Weights of a small transformer language model: MLP 2368 SwiGLU, 6887 steps.
MLP neurons of a small language model. Each row is named by its layer, matrix (down: output weights) and neuron, and shows model dimensions 298-425. Each number is 128 + 24 x the weight over its row's rms, rounded and kept within 0 to 255. Numbers have three digits each. A neuron's up and down rows have the sign that makes its largest values positive.
A block is one neuron, or neurons of one layer that tend to fire together. After each block is what it responds to, as a language model described it from the Wikipedia text at the highest values.

L6.down376:137122116137132114145138091173108133145066127128103108097145118129111103127097152136124126118074210146147137110153117133128115143150149085109138120128101099145138156140091112131094124123183141129158113111151128143126095098143146109139138151117141111115124157096114159140120145087108091094146159130104118210139154103123125127127106141150120124056147121153163159111109128126097152134140
L6.down549:114082130147121122131137123113089134121162126143149139168123161114156164151133147105119128098171127065132118117137143151183139126157101128107112125129163092137117152107115135103144123119133130132150107165139107107112167131116117137140122107104180140098113122136138106138126149128087140079110105137137133140103138162132134165169119142099099121153122094118117144119115146087136115131129
L6.down1578:157104115165145100136152105120136098119123174137105149134113144162119150138146134155170088113115155152151079118141132108135130137128170176123118118112094129174153128147136137137106145164155142088135099118108088126133102126101155120124103129140125163134098116089144135166168119124115143138152102155152104092117158135106117133110174110123099089173131203099077139137114148120087110133121
L6.down1873:149079123128142103096120130118119141142135143137134119161100150078115111108075159123129123126118100151136132090098117131138112134112147105177121101169144136119108151104098101109085149137137082110116141053125121144125126092133162124124158132193115119169101134083131118097193124136101136113119111142125102150104153155110125132136102156168189106102100102133119132115080111115146144118154
Description: Word-final pieces and code digits. Final subword pieces or digits that complete a split word or alphanumeric designation, e.g. SB2A-4, CVG-4, to-ol, tu-sk, len-s.

L3.down1659:147104112126119103136102139142156134075103099157149133122127114117124119143131124102128159135096134115137127107121136126151145083124113105133142142092136130114151126120130143168135155140157138157127121158104157143122119116128087114100122120189155098078153103149119059120162104141120132153121137114116123114164142156102114168173103125148127117107105072109137140151108093162112145108114
L3.down1668:144120145143151088122108091098107170137162124141159144101173133090150117168135120149138153116094130113134099170084138106120133063120120119083082148130128140114136178146149167116122160132156138082084159157095155137095112167156127134136096122140089149123090103096105152130117113134171142154125143105133121079157135146103078086129098139157130116101115120094137135145114142170101123154114
L3.down2044:136101080148139151121117095120098090170150111137171099141117112146145125153121096099155137085126150141102102107128118144093153104122153086145103100130113127121104171165093117188163164152098146130118122116140156122093120081129133095122060138133114121135119131085120096148118114142134146150124145133134129101185132138115126092126151183148122124133094140099165114145158184151134112130122
L3.down2356:128120118138131093075151110157140174132139154144147116116153112106080110135154133122114120133084113153125112132128136196118130135121160151101102122141152122085121115090094108109104116135146139084118128116127125126129108123103131123118128108101137148112129184126132147121115143126138114190141164061139117106087139125109106093101113144159116099103121124118147105108079109160122130151123
Description: Mid-syllables of romanized names. Inner word pieces, often nasal syllables like -ing, -ang, -ong, -ung, inside romanized Chinese and other Asian names (Zhu Ting, Guangxi, Hu Jintao), and sometimes inside ordinary English words (abridged, engage, Range).

L2.down2224:113162153077047131116115135116123135097089123138122099082141147106113134136152105106112145125141121112124166156111133109139092126150129102112094104103152125120101123113162144133138107147153090141119122097110150165153106102173096132125131126153112114094150115171147157153086138163140141127091123181125134170090115159122149152173132144135113146161146120120167131092135170172137121117099
Description: Year digits in dates. Digit tokens inside years in dates, often the third digit after "19", such as 19|2|7 or In March |2|015, in biographies and history.

L6.down287:103098104182135113084149086145181100155117129105127110145168097114130101133093129109128105142110140125091145088159128149156151129141113182106128141128164136089119152145148061142135131149161152154123169132100101112153132079117105133131139124132113115115108109126127125097116092105111149125122114149146114119122106102075109122157119150139104096146144117080106130166120117120132150111126
L6.down511:148128129141138122153097118163122150156106124195104105164132130171141150138151122127172129148155137072139098127111144113077131127158138136140146097118133124122123151131173117123148131108082135137100140109122150101113141112090096149099087102147167132160130105117102131153125100161128107147105110120129126165070118116125117140146138154120125125136143116118107096153126106132136098145138
L6.down1569:162127112157140136140130171135115140136132137150124114125146145088154109164118159119153108116131134116139190129122124161144095135148132068129138131123097077136115112104112179113131166170148110149140141123135089108163145126112166135155130122130132155130121140137131153116104153146109142143142115131129159094116139161142134112153130103104124152158127110136128113084117131111144136172142
L6.down1988:105094108100124136100107144096150085176147078187134146191123119119128116145138188143120126103159098143125134129123146120128120114107133140113129118154156108104133184100076129124112123166150148147141162150091106128122108126121149165104106107145143145110106121100127148111101142166104167136121132126099143146133082144135118135115123099117136167125156180111120117159114159136149117135143
Description: Word-initial fragment pieces. Short opening fragments of words split into several tokens, mostly capitalized name starts like Li, Al, El (Liu, Lisbon, Like), plus lowercase pieces such as char, li, do.

L6.down107:089152126107140156112139119155133131098155170152131128173118115100097129109084149118151139151077129108136106142137132168136128104083148107088100167130141147120137141117135146141119131107160137139148108125161137154119123143120147137113174108118123087126107085148115131151086168158142227128091119125138136127108143119104082134115138124149108138122150129127152124139139124132100136124124
L6.down183:137125125124147157097120140093117128129136096130092128129184107123139127143098134135121123093147124141116188130139113081087150140156114134183126133100142120133125088110131092094113137108144155092126142139110126090148143114119143136161123095095144113173141105108099095136118162131107124110160111113147129115110105144155125116119147130126097166094110113141148112146149124108116149094146
L6.down1385:119126162122090154142135137166135156108127126148113089120112130090192111144148099116113096125109105104090107145157140105152117118101053108118119145185127145117186131156121108087139113132132160141119095158147110155084148151159127157150162158119145160115123106099147150105065131119125146126135072165121130165149138082132128119126127133114133171127118124142107121116136160103176136151122
L6.down1570:125160134082122145147133136132095122125108102145184155082120116121131095123145149156132106174114133148157167120119156132131128130097133094096118164177121140124119116109084158167127140133150122143115142091157097147145154133167134122125141143146126130118102093139125155143076090113107108125094112115125132152133156119130137134098125135154111116130159138137111125121117168116164097149123
Description: Sentence-opening time prepositions. First word of a new sentence or paragraph, usually a preposition opening a time or setting phrase (In 2010, During, By 1997); also commas after a sentence-initial name.

L2.down1675:099132155155087113122154160139126122113135113114128121108133139022157130097115141147132107105129178150129084127073137157175089071110118100105106151091137152125143154167147150126115110088108137089094123069125138129142132127144145119146159102089140169152103150095202101163132146131147164091132108184129099164115143117107128141120074140136126109127094101113124153125115135113126132171130
Description: Nationality adjective after "the". Country or nationality words right after "the", especially Russian, plus Pakistan, Philippine and Danish; weaker on surname starts after a first name (John Don-ne).

L3.down107:128136150156138145114172119148161142122162136118162160126122138123132077124153140136120102160112142139136119101110126091139178132121174116126137120159167142124124101098128107128096144060131140145104150109132140090104147132140148117110137051094114062133119136113144144167147149127128161112130115172119102119172111112158103092102121170098144107150143118111163118167087118146114115119104
L3.down971:170131171152138132163117118156164164095163131117115133122118124110156141136102158109113085124107158154175083139132107137118148109108112101086151144116140117156124148112113153127091183118127139145101099141118129121075128145173135117121173068083113087127124166084139106137174135113146135119150113092137109133123141137157106131074107106116079124113124134107116132133125106133125103130118
L3.down1632:146168187174158101142147142142116131124131124118125140127120134125076086117112140124135110109117099143122118141116146108125148121139121130143137122128124125136145150119154115129139092103124127112091117075117087142119092138148112078128102120172122118121145156138101093171144149114104138108097138097194117092133175120163129139109116129145106125108149131117118101104139130119138096118109
L3.down1655:176163102147090149082103144134149149112149143113118186131140159149129108128129132110111133114122129111151110146134142121127149092110130092116127113110142124142131094123139158067119159104119175107103127099150167148106100114135112145087104130113146089132137091127081123090165121122163149106150147153146149154150111077179117149118118108155143100094102112108123131149155135111133153108126
Description: Nationality adjective endings. Word-final pieces completing a nationality or country adjective, such as Azerbaijan-i, Swed-ish, Romania-n, plus whole demonyms like German, Chinese, Canadian.

L3.down595:156133129120122125147117111167154102126093105131177131108129147113129131146119122139111114117143095134135188114088105098150082164145138103127151128148107131112123155135127142105107149106112132116094082121155092115128127117128127117113138092148145141128140103161132139106154107134122139175145155155102170157162167124180112140184150109129122120151136117104156092138114124129125129155112
L3.down1294:131115152124118172122137139122171124150126157122097116113154165139137158124132150168130158123109122120130115150148141159147139131162135110202128080125121136121139165148090129148126151116167138132141102109158134111109143106099137157122108138117123112156149100123105116178127133140134106091086138084107130108145154165145133185124146088121144151167133135118118111115113113151162146151136
L3.down1487:124131140121114097140149103133131089148134102158126128150099123136127118144142155146118082143196153129127085170131153129165115107133098140122100108148106124129138097098156115104142092134114139136123103145144156115098108117164092092151060131112111124151104151103124179118095094117137130094180117129131130111141085142105133184131130139116159110078099125141097089155169089145139137123118
L3.down1565:106119146129150113154149149145138106105110116168161122141098103132113088112091134102083087132138139114118110144123117171124119100156138144118109142119122100115146160117156113081117110084120103124097114135131117118125133112130136105158113128113158109107127134105125136176185132150103154154097106113115125117136147169172119107137151163126126143121136111110123141101128108133117109128080
Description: Wiki section heading markers. The == markers that open or close Wikipedia section headings after a blank line, as in ==Death== and == Biography ==, with rare prose tokens like and or ex-c-ept.

L6.down798:077149147078173130104119146112119089190090139146135149157101138097145137147156129117140105070137164103105097092178148130128136168164118068081159095112115115130088128094114122153090123091141113143135134111100146148094117102140150106140145137136132144116125136127139157120128143111133105098146132147127132136121125160111128158137161088089075121123131149094128106170147127097166142115126
L6.down957:158125089134140124098131143136123143143182118142148110149120137114149137132108106154165180138123139117131140149135125161123131132079156130102161108145126126130180130140112147116116073131117150117149127146142137146117116136121119093139113122109112126109182119098082126124132149102134115138117159121093125131130124121144128147140116113119110144154117160144090118145108124106091089143134
L6.down1223:089123143137140166078124137170108123119157092134158131163111141174104131123054105156121168122151128170140141089175126159088105120127084088085137129133117126145123092127156091123146132076125134138087159083101136163134149121138152124109153140170134126110106112156103135114142118128163102145145109150117113121166103117127145152110148150129129144112092139097115109124126141131097140087139
L6.down1741:153203148159156093144087132165172137131113146129137139164169134151107124113129133105144125127119122169184125137081147151143141172148115080114117152098094129153139153111111162161125123078132092162131112124126122143118152125099089130132123156168130119144143093120113145101116144115105127147124046153164143132163123115163179141139123129128117162146144124098094165132123120160109135114132
Description: Biography career and heading tokens. Wikipedia biography text: the verb or pronoun starting a career sentence (She was, He has, served, rector), and == section-heading markers.

L6.down117:132096180147157134156114110145102072157127105129119115164105170126103079132106177108130139110151134149115106132104157131094140106110108118130114098111161154142097127157120100106115112137148147138152116148154086137152134124145117067153100153128088159142125137083124157130159133124126124166047107142154146133164146077158177136143143102133137126147145138143126123105165143109100152153128
L6.down369:121127160085143166111169139087132125134137095081144147126108134123156169120133123134126125123132152139137092135160157142131149109151111148146144166153104096166110144134128113150139137069187099155101130138184161164119128116105126119147113122131101136110133132157147096130159074156136127149120105141118141117135111143138117133103137105117157170144137103121157153166135126122110099124172
L6.down526:092159139092094126180094134113136126113092110104139137146148148139156127087164117117145118165139157125161185128050086165099154133152157107103129126185105138119106133129142129144148121162106121104146140102136060075129115133150086115138128125117155106126190139146127142143130151140120149165111137135139119149121124152114137109115144119095101164149094086110143183129108127149154140132165
L6.down1795:105159124132129087079130105106124140141143155115122131129071116125154137117157131096135131108123119133160093170103122167163125132122145097135119080121094138139124121166085162124156116093096166129132141206155127100103125123132118114144112091106124146109165137147158126141133137167122153120137110117129159132139143119123155118142115083086111124119144121154161155130121148099144193161180
Description: Closing heading markers. Closing == or === that ends a Wikipedia section heading such as History, Production, Description, usually right before a line break.

L3.down502:154173127139116129150144106134104115126135137109090166112149192139130096112117140099101098130092136151140180120097166092106120136103137126125132098138165127132119135124089145159132142137138119088126140117131120116113127134099132131125112126104152135086147085148099121108135121109129120139110125118117152134105088145136126152106136154135137111106121110136133135104123155116110123156154
L3.down570:164133082096124099085112130169097184096126120131160149125132152152094172124128138103138087120160163133145133129135137081120150124167144151108118162118121079119118143191090147136141134114117145106128109136143150077086121117160155181094089128131141122092122117099136104155146131103130091141076160143110088135103137122143128161130131150151122146125133121094174124083121115122136175100097
L3.down1181:137133100136108121134126129115114155113176120191156125090196113128126150094143124133148135118083127117148098153165161157101163164127158134153100168147125143168147114121155135140132155112136111148158155134103128134136117100147148151127122148138108144117152144163181128137140105129152123107174102092161152140097132117141146155128145154166108144124118111101122152159128095131123154111099
L3.down2173:132144123159150099140137171142156093091152091135149106126102130120149121139170155153136083133132163115157194131124139120131129113118167140100152167111091103108126167171116109124147084128130125141128150087128141150175120132111101120126104081129097118095152108097106139153127166070102148126113129159141101124130110113130132146137134159154085162116139129106154120098130108101087130154154
Description: Surname onsets after first names. The first token of a surname right after a given name, such as Whit(field), Mc(Kinney), H(ung), Ryan, Craig; also, more weakly, the first piece of place names and acronyms (OSTF, LTEX).

L6.down717:123156069093115124140094106166110044137152154068136140159145150136165114138130055102186111102083125143129114088104099137142115127079144135122152123139142145164134096135111110135174131175114103131123112120179115118140178119122118156106130115141131117110125152099160124134143150108158144150124111156131128135137149130151174121157094171136094150165132141148155106115144130150151166119116
L6.down1517:147135163114110151197110155112100162165113103125145132175129134126154149158123149140134115100088113112092094075149127148120103091125120131115101136177089139156080112151110141112061178108108121115102146107161127120119127127126146127165139089103126132112137153089163093105140088112166144090108105124128132124107153118158131124116128156114107158130135182117102112193117127125096118108126
L6.down1537:114115145130096151107137131094131131140135163081113144133094159149141154156084146084141082140124127124122092103084128129130152103125105097093147119114149150152112140203078157154130124112087143159120065149088131140143130130114139150153110124128144109111099118140165132121108171172102137137146134092135123157173168129130123140157130115140144138129152110149153169131130137119106161125122
L6.down1703:121089145130084154160158123124114121112121131161133152149149140155189156086107086119111142116126148194077150080143142104136126088136114109187130154152104127105131143133137151067110152124095127147120136119143113118150111132157107179129150122131105114143102137132163141119165127118135151142122112151097120126171106144142175098103161158064147152137127119122136134173103103146101137095112
Description: Country and nationality names. Final token of a country, nation, state or region name or demonym, often a modifier before an institution, e.g. U.S., Pakistani, Indian, Russian.

L2.down34:145139124125130145096164093108155167135140115101153113155115146115135138118149094114116131105119173113058119092127136162159121123172166127110130132134107094136145161150133121115099151136120118104146127129123108147105176095185153107139122143137102158127110104150134122130125158122104137127129138172148132141099174117146116094104130118122154101126130114139146130118170098117158140153113
Description: Letter o word piece. Fires on a split-off "o" piece completing a word, above all "too" after "to" (too late, too much), also names like Luo, Ioan, torso.

L2.down1038:116082115144145105132122096139151166166121129122105132103123124086102145153120107134118131155117123096106162175132131143123050138134199079138099111174098168122130105129105127127127118133116176102096145141190147153108141147151112148127111080112099157140127084164122137093145109129155097110137122111128145133144105084117091074145123117135121144120125133134130156119127146099182148188128
Description: Section heading closers. Closing == / === marks ending Wikipedia section headings, e.g. Career ==, History ==; also final words or colons in infobox field labels.

L2.down1875:110104102137090081169135109165122171143107188101130115123115141142135131133117098098114119152150144179132167114118168115112129115146099125148142112110125083127101132083161091109123108109137131111112148098143143114115132150127129148135123112082132153155072106188147198146123121137143148084159120108115126142154110112137134143128126166111127111134109105115136135092102120176129100140133
Description: Number digits and word pieces. Single digits beginning or continuing numbers, codes and years (Game 1, 5000m, VA-45), plus mid-word pieces in names and titles (Thanksgiving, Bjartmar).

L3.down454:129061108139105157148147088119142151117121130153143143146163113132088130108108144126115080138141114123127140104134153089096127104147141130076142112121088118081134122130133172082134117153132140100138144111148100134195149148089138115082123109121121127141105123129137129146155158131166142145143106139077088109121133127125117120108137089116112153102117158166107134137069092099142081112122
L3.down1071:167144106138146174120120128144103126113141162135143144129135144125140175094097125104114157152095151164118106149153099141141123111111103138123140137127123150154179134125156064166095117105167097172061153143124164155103141125093113118125136114144124134114159120125131165122123128166149106143114109138144140154128131154110114183111152121104121157162124096142126125133158124116123137103170
L3.down1347:137187169104111080125086128102118141112092099124116126129135082115130114142171085111100144130128107106137118135097132145088144109120123098121141094108111117142088142129065175111152136124074121148154103142119111132152144135111126149109124082138114097160091116193109147102109117145123139087118142172139120097143116119119170133147110124168097139170134059113134105125180132153114157187138
L3.down2288:097150105141121150118152110055128088151123137144127172147130077147071143112106187145179133102092122126125096109172116101144118104070149125171115167144147147119120126123088135111115159113126126144143126127096135141133128162167141153140082149095172084101156143128120121127141141116116142079201078109155136149107118142135131133096127150133151121095126124161128089160113148137123152096151
Description: Sentence-initial "In". The word "In" opening a new sentence or section in biographies and histories, as in "In addition", "In 1885", "In the years…"; weaker on digits.

L2.down575:158170126146096130111145099145117099122161118183132122092096117149157157127160130098159143108162133133099127113174147154137140147120164125150103127151178088124115121134127098131119107167156157120107175088101139166158100113152154090112136174110119165119117116075157115149109109097111138150108123118126142115117148132100166134157072122127149146132131107173072086111136139137154176157139
Description: Surname start after first name. First word-piece of a surname (or middle name) right after a given name in lists, tables and bios, e.g. Gerald Blanc-, Guy Mol-, John Hugh-.

L6.down226:103105112106092144120108142100097146128122118163086150108104119127079146132120129127111131149124118161154177124095131117121134120135124134125118109097130110158181105107151133134108179132097114066141140081107133097153162089126141132089170142118124135133110127148133136094133109173103109096130143127116100149114080105110115112094132112124111124107135137143151058130083120124124171105113
L6.down1121:068147096078151118145077100141107126156136162132172117120133135172146148113135122116153129153148135157198120158126107151080102125120143111073103128146119107127113182127129094117154124145137127140130134161105099084121085117125114150138156127138047152183092142129112156142168078146141147156111148110165116160085106140131135130148146141169152139116119166138119176167128111108117115091109
L6.down1212:113137102167136149137135109127106119119142123160159145124153153124121152123146163126139134102146111148135115129149147118110098202137125128133142128134137123137116118155160139149128169104068125067149148123166156121079123173133171129169112162131159160147141151119101123167181105125095127112126168147140156159166146128101168116094131091182149095089137111149150115151119129121113139164101
L6.down1402:189141176075113129142106131172089146139098137139185173131130122121132135137106105106137107097142065109140145084117113119148140119150144100100142132140136135104150192155075121111148160099115116114168099101126094092181118109082095133135153109137156118100143110157162122123140112158174128134116122142108143127107131114140101122109132149129144134107109145101173171159086121104149095145100
Description: Year-initial digits. The first digit of a four-digit year after a day and month in dates, especially the 2 of 2000s years, as in "December 2006".

L3.down2:091159130109129138092158094115132139131163158119121145142096143128191124171108103107173114137113126140123100148120143088112129129125193117132145165143130144106096162138108112138174115168077168087152140085094132170121140183140142129119158157146101145147151110157128136141150138131175077174094159111121108124128093087136116107098121183105156109140127099148140136122158118151089143070112
L3.down1208:139129136173142116121136141141096133128123118115111118173119151124134125127118094122114152158129129082119094106121117129090160133120128108152128147135127070099140128116145117140126105152110147091082117115100165120104147134092152166141084104126109121089103127133124141178120155140113115125139116158136165119090136135119140160146124122160139143168107127105130113093124148146118145161112
L3.down1399:112158109148138105157108093147086145140166114158087130104128128170192150102089094159113114126073092105112103140150107120100095118110113103111145176109083108139143123161103112088089148126139162138133096080095149177129154120132166106106099128153097129150094087148117158137107142090107103169148150133138101115133146122147110126152088205113123116114160111101158153143094099151085159095151
L3.down1788:153126159128147083142104111114140136133104121122098108142129101130127124139147127121112117154119107100141171108113127115130110129159133143140136150060138146100119112121155134118149094132100163159113155146114102143067157105131122145157112158136133094112123141145135127089159129111134109116141088146110133142115139105151142136148134173055096084122115120147116123145112114148161150125080
Description: Mid-word "ol" piece. Word-internal pieces, mostly "ol" after a split, as in po-ol, to-ol, Liverpo-ol, estradi-ol; occasionally other inner fragments like overha-ul.

L2.down1216:129131127124142122096114105069142116123129129113102120117165095114129132120112120131155114137155136155110127124104139093141145063134099153129114195194143126145082140133198137103137117104119108090109112121139120134113116142110129135176149106138126125086170092113122090139139116116159148124132085148105158092125121122121156144109108137182149146132147141182156117135154105123110146113126
Description: Word-initial "in" token. The token "in" as a preposition or sentence-opening "In" after a clause ("in 1947", "In addition"), and as a word prefix (inner, internment, induced).

L6.down677:141165158077102102133098188141153135126155113147143119149115123146090098143149160149105153143158089151103111105131109148192138120126159153123172141125115128163141130123032137121144165096093111165102146120157116150125146150127108139169096102169128120103109124132159113147111133111169118136174107122121172125139108109112098180126128087096160107136068131122105105126163131108101096097139
L6.down1348:138135145125143162148122097109123161077168107111093132111098141117125149120178124079122107116144136147076156134111138146135146103119131074117124117094085108109148142159107160134120135101114111137111121097152142147099157155115108112167111143073164094135132130126189127096106138102141105134125125134085138151125124125140125123137153115156133150122100134119130122100110128107126140140062
L6.down1686:102132217124145138108102103126174139099094092102115158118094168149080127137124092118088166111110100112148146125148166133163168148113141159154140172072123096144121101149147103118143122158130110132132123123109070143149138184135134108081091133154134098137144118122136112115128135089162124121088113108119124124105127090141163120098111137149104126130150089142137109134158164141140079115162
L6.down2230:109117160108140144133151092162130079131107143077129129106098104127099110102134123134135134077090122188105139111159164146123136161150123095155115150136099151143161133150122190090164106141152113137121126121181075160151109124146173073130133151123092139114107144168106103116123117135133111068098099122094085148110168085122082111091140130063132125156115140120156130148067183136097126113142
Description: Surname-ending word pieces. The last piece of a person's surname, usually in lists, tables, credits or results, e.g. Wilk-ins, Mathe-son, Benna-to, often followed by a comma or pipe.

L2.down2039:177181082065119139149139145155095116130114140060114113083105155084121151157152079148118089141156116108151124109143150133157119133159094112102155099181157117110128137128134105147151114129121104130124108126146134131141165116174099128123154144089113171161104079125102139103122136126116162083133081098118145093148099136117127092140091130099092109128105145141144135110113139120136095127166
Description: Section heading end. Closing == or === markers and line breaks ending Wikipedia section headings, e.g. ==History==, ===Geology===, "Personal details" followed by a newline.

L3.down178:121174095156137152098160103108150120099135145128180129127075143132107171127127169141116111132077136138128108145110113128113128115131116109127144161135090123140158152134147171111117125077115106092138109099154144107083147149127157107155102085116130097145148084107106128180171122138144131117179139132101116157176139125144139102163128160195155139135151117113132155121085081166135151150134
L3.down182:106160136172110104112078082120156136149169107142110138146125136086139150117132139162113136121119097131117139159175155125097142128124132093155117156078098120121118148129123146087154161099094100117113104142166167140127129135139099105077089145159080126137106122143101128108178113123119126164104124142160118107150131153141101129123112143148179127140136132109150141161133108089114115165087
L3.down2061:160107111144160147099140135094148101128100125143180143162141133129096096093153142162141155144162112127134122116151140081118129162088109183176140094120118158139143136159146152138138130103139125167096130128124128167085131116168139142152132135089131109129143112109121127105213117138138125190122156100120112156121106121130158098153136133122114122108137109109113178125155134124158127184121
L3.down2255:148106179116121122124126090143146127209120141087152124148093134107104130117112138096127098127139145111083138130144142118116126075093154133133163159135174088106088104164134128122134087095105122111138147096170111116123181079137107131153136092108169079081147141136136091170152148091122132157104145121110141145108133141142121124154178124152149162120139133119124137143104147141159120079110
Description: Section heading closers. Closing equals-sign markers (==, ===, ====) ending Wikipedia section headings such as ==Legacy== or ===Television===; weakly, sentence-ending punctuation and "also".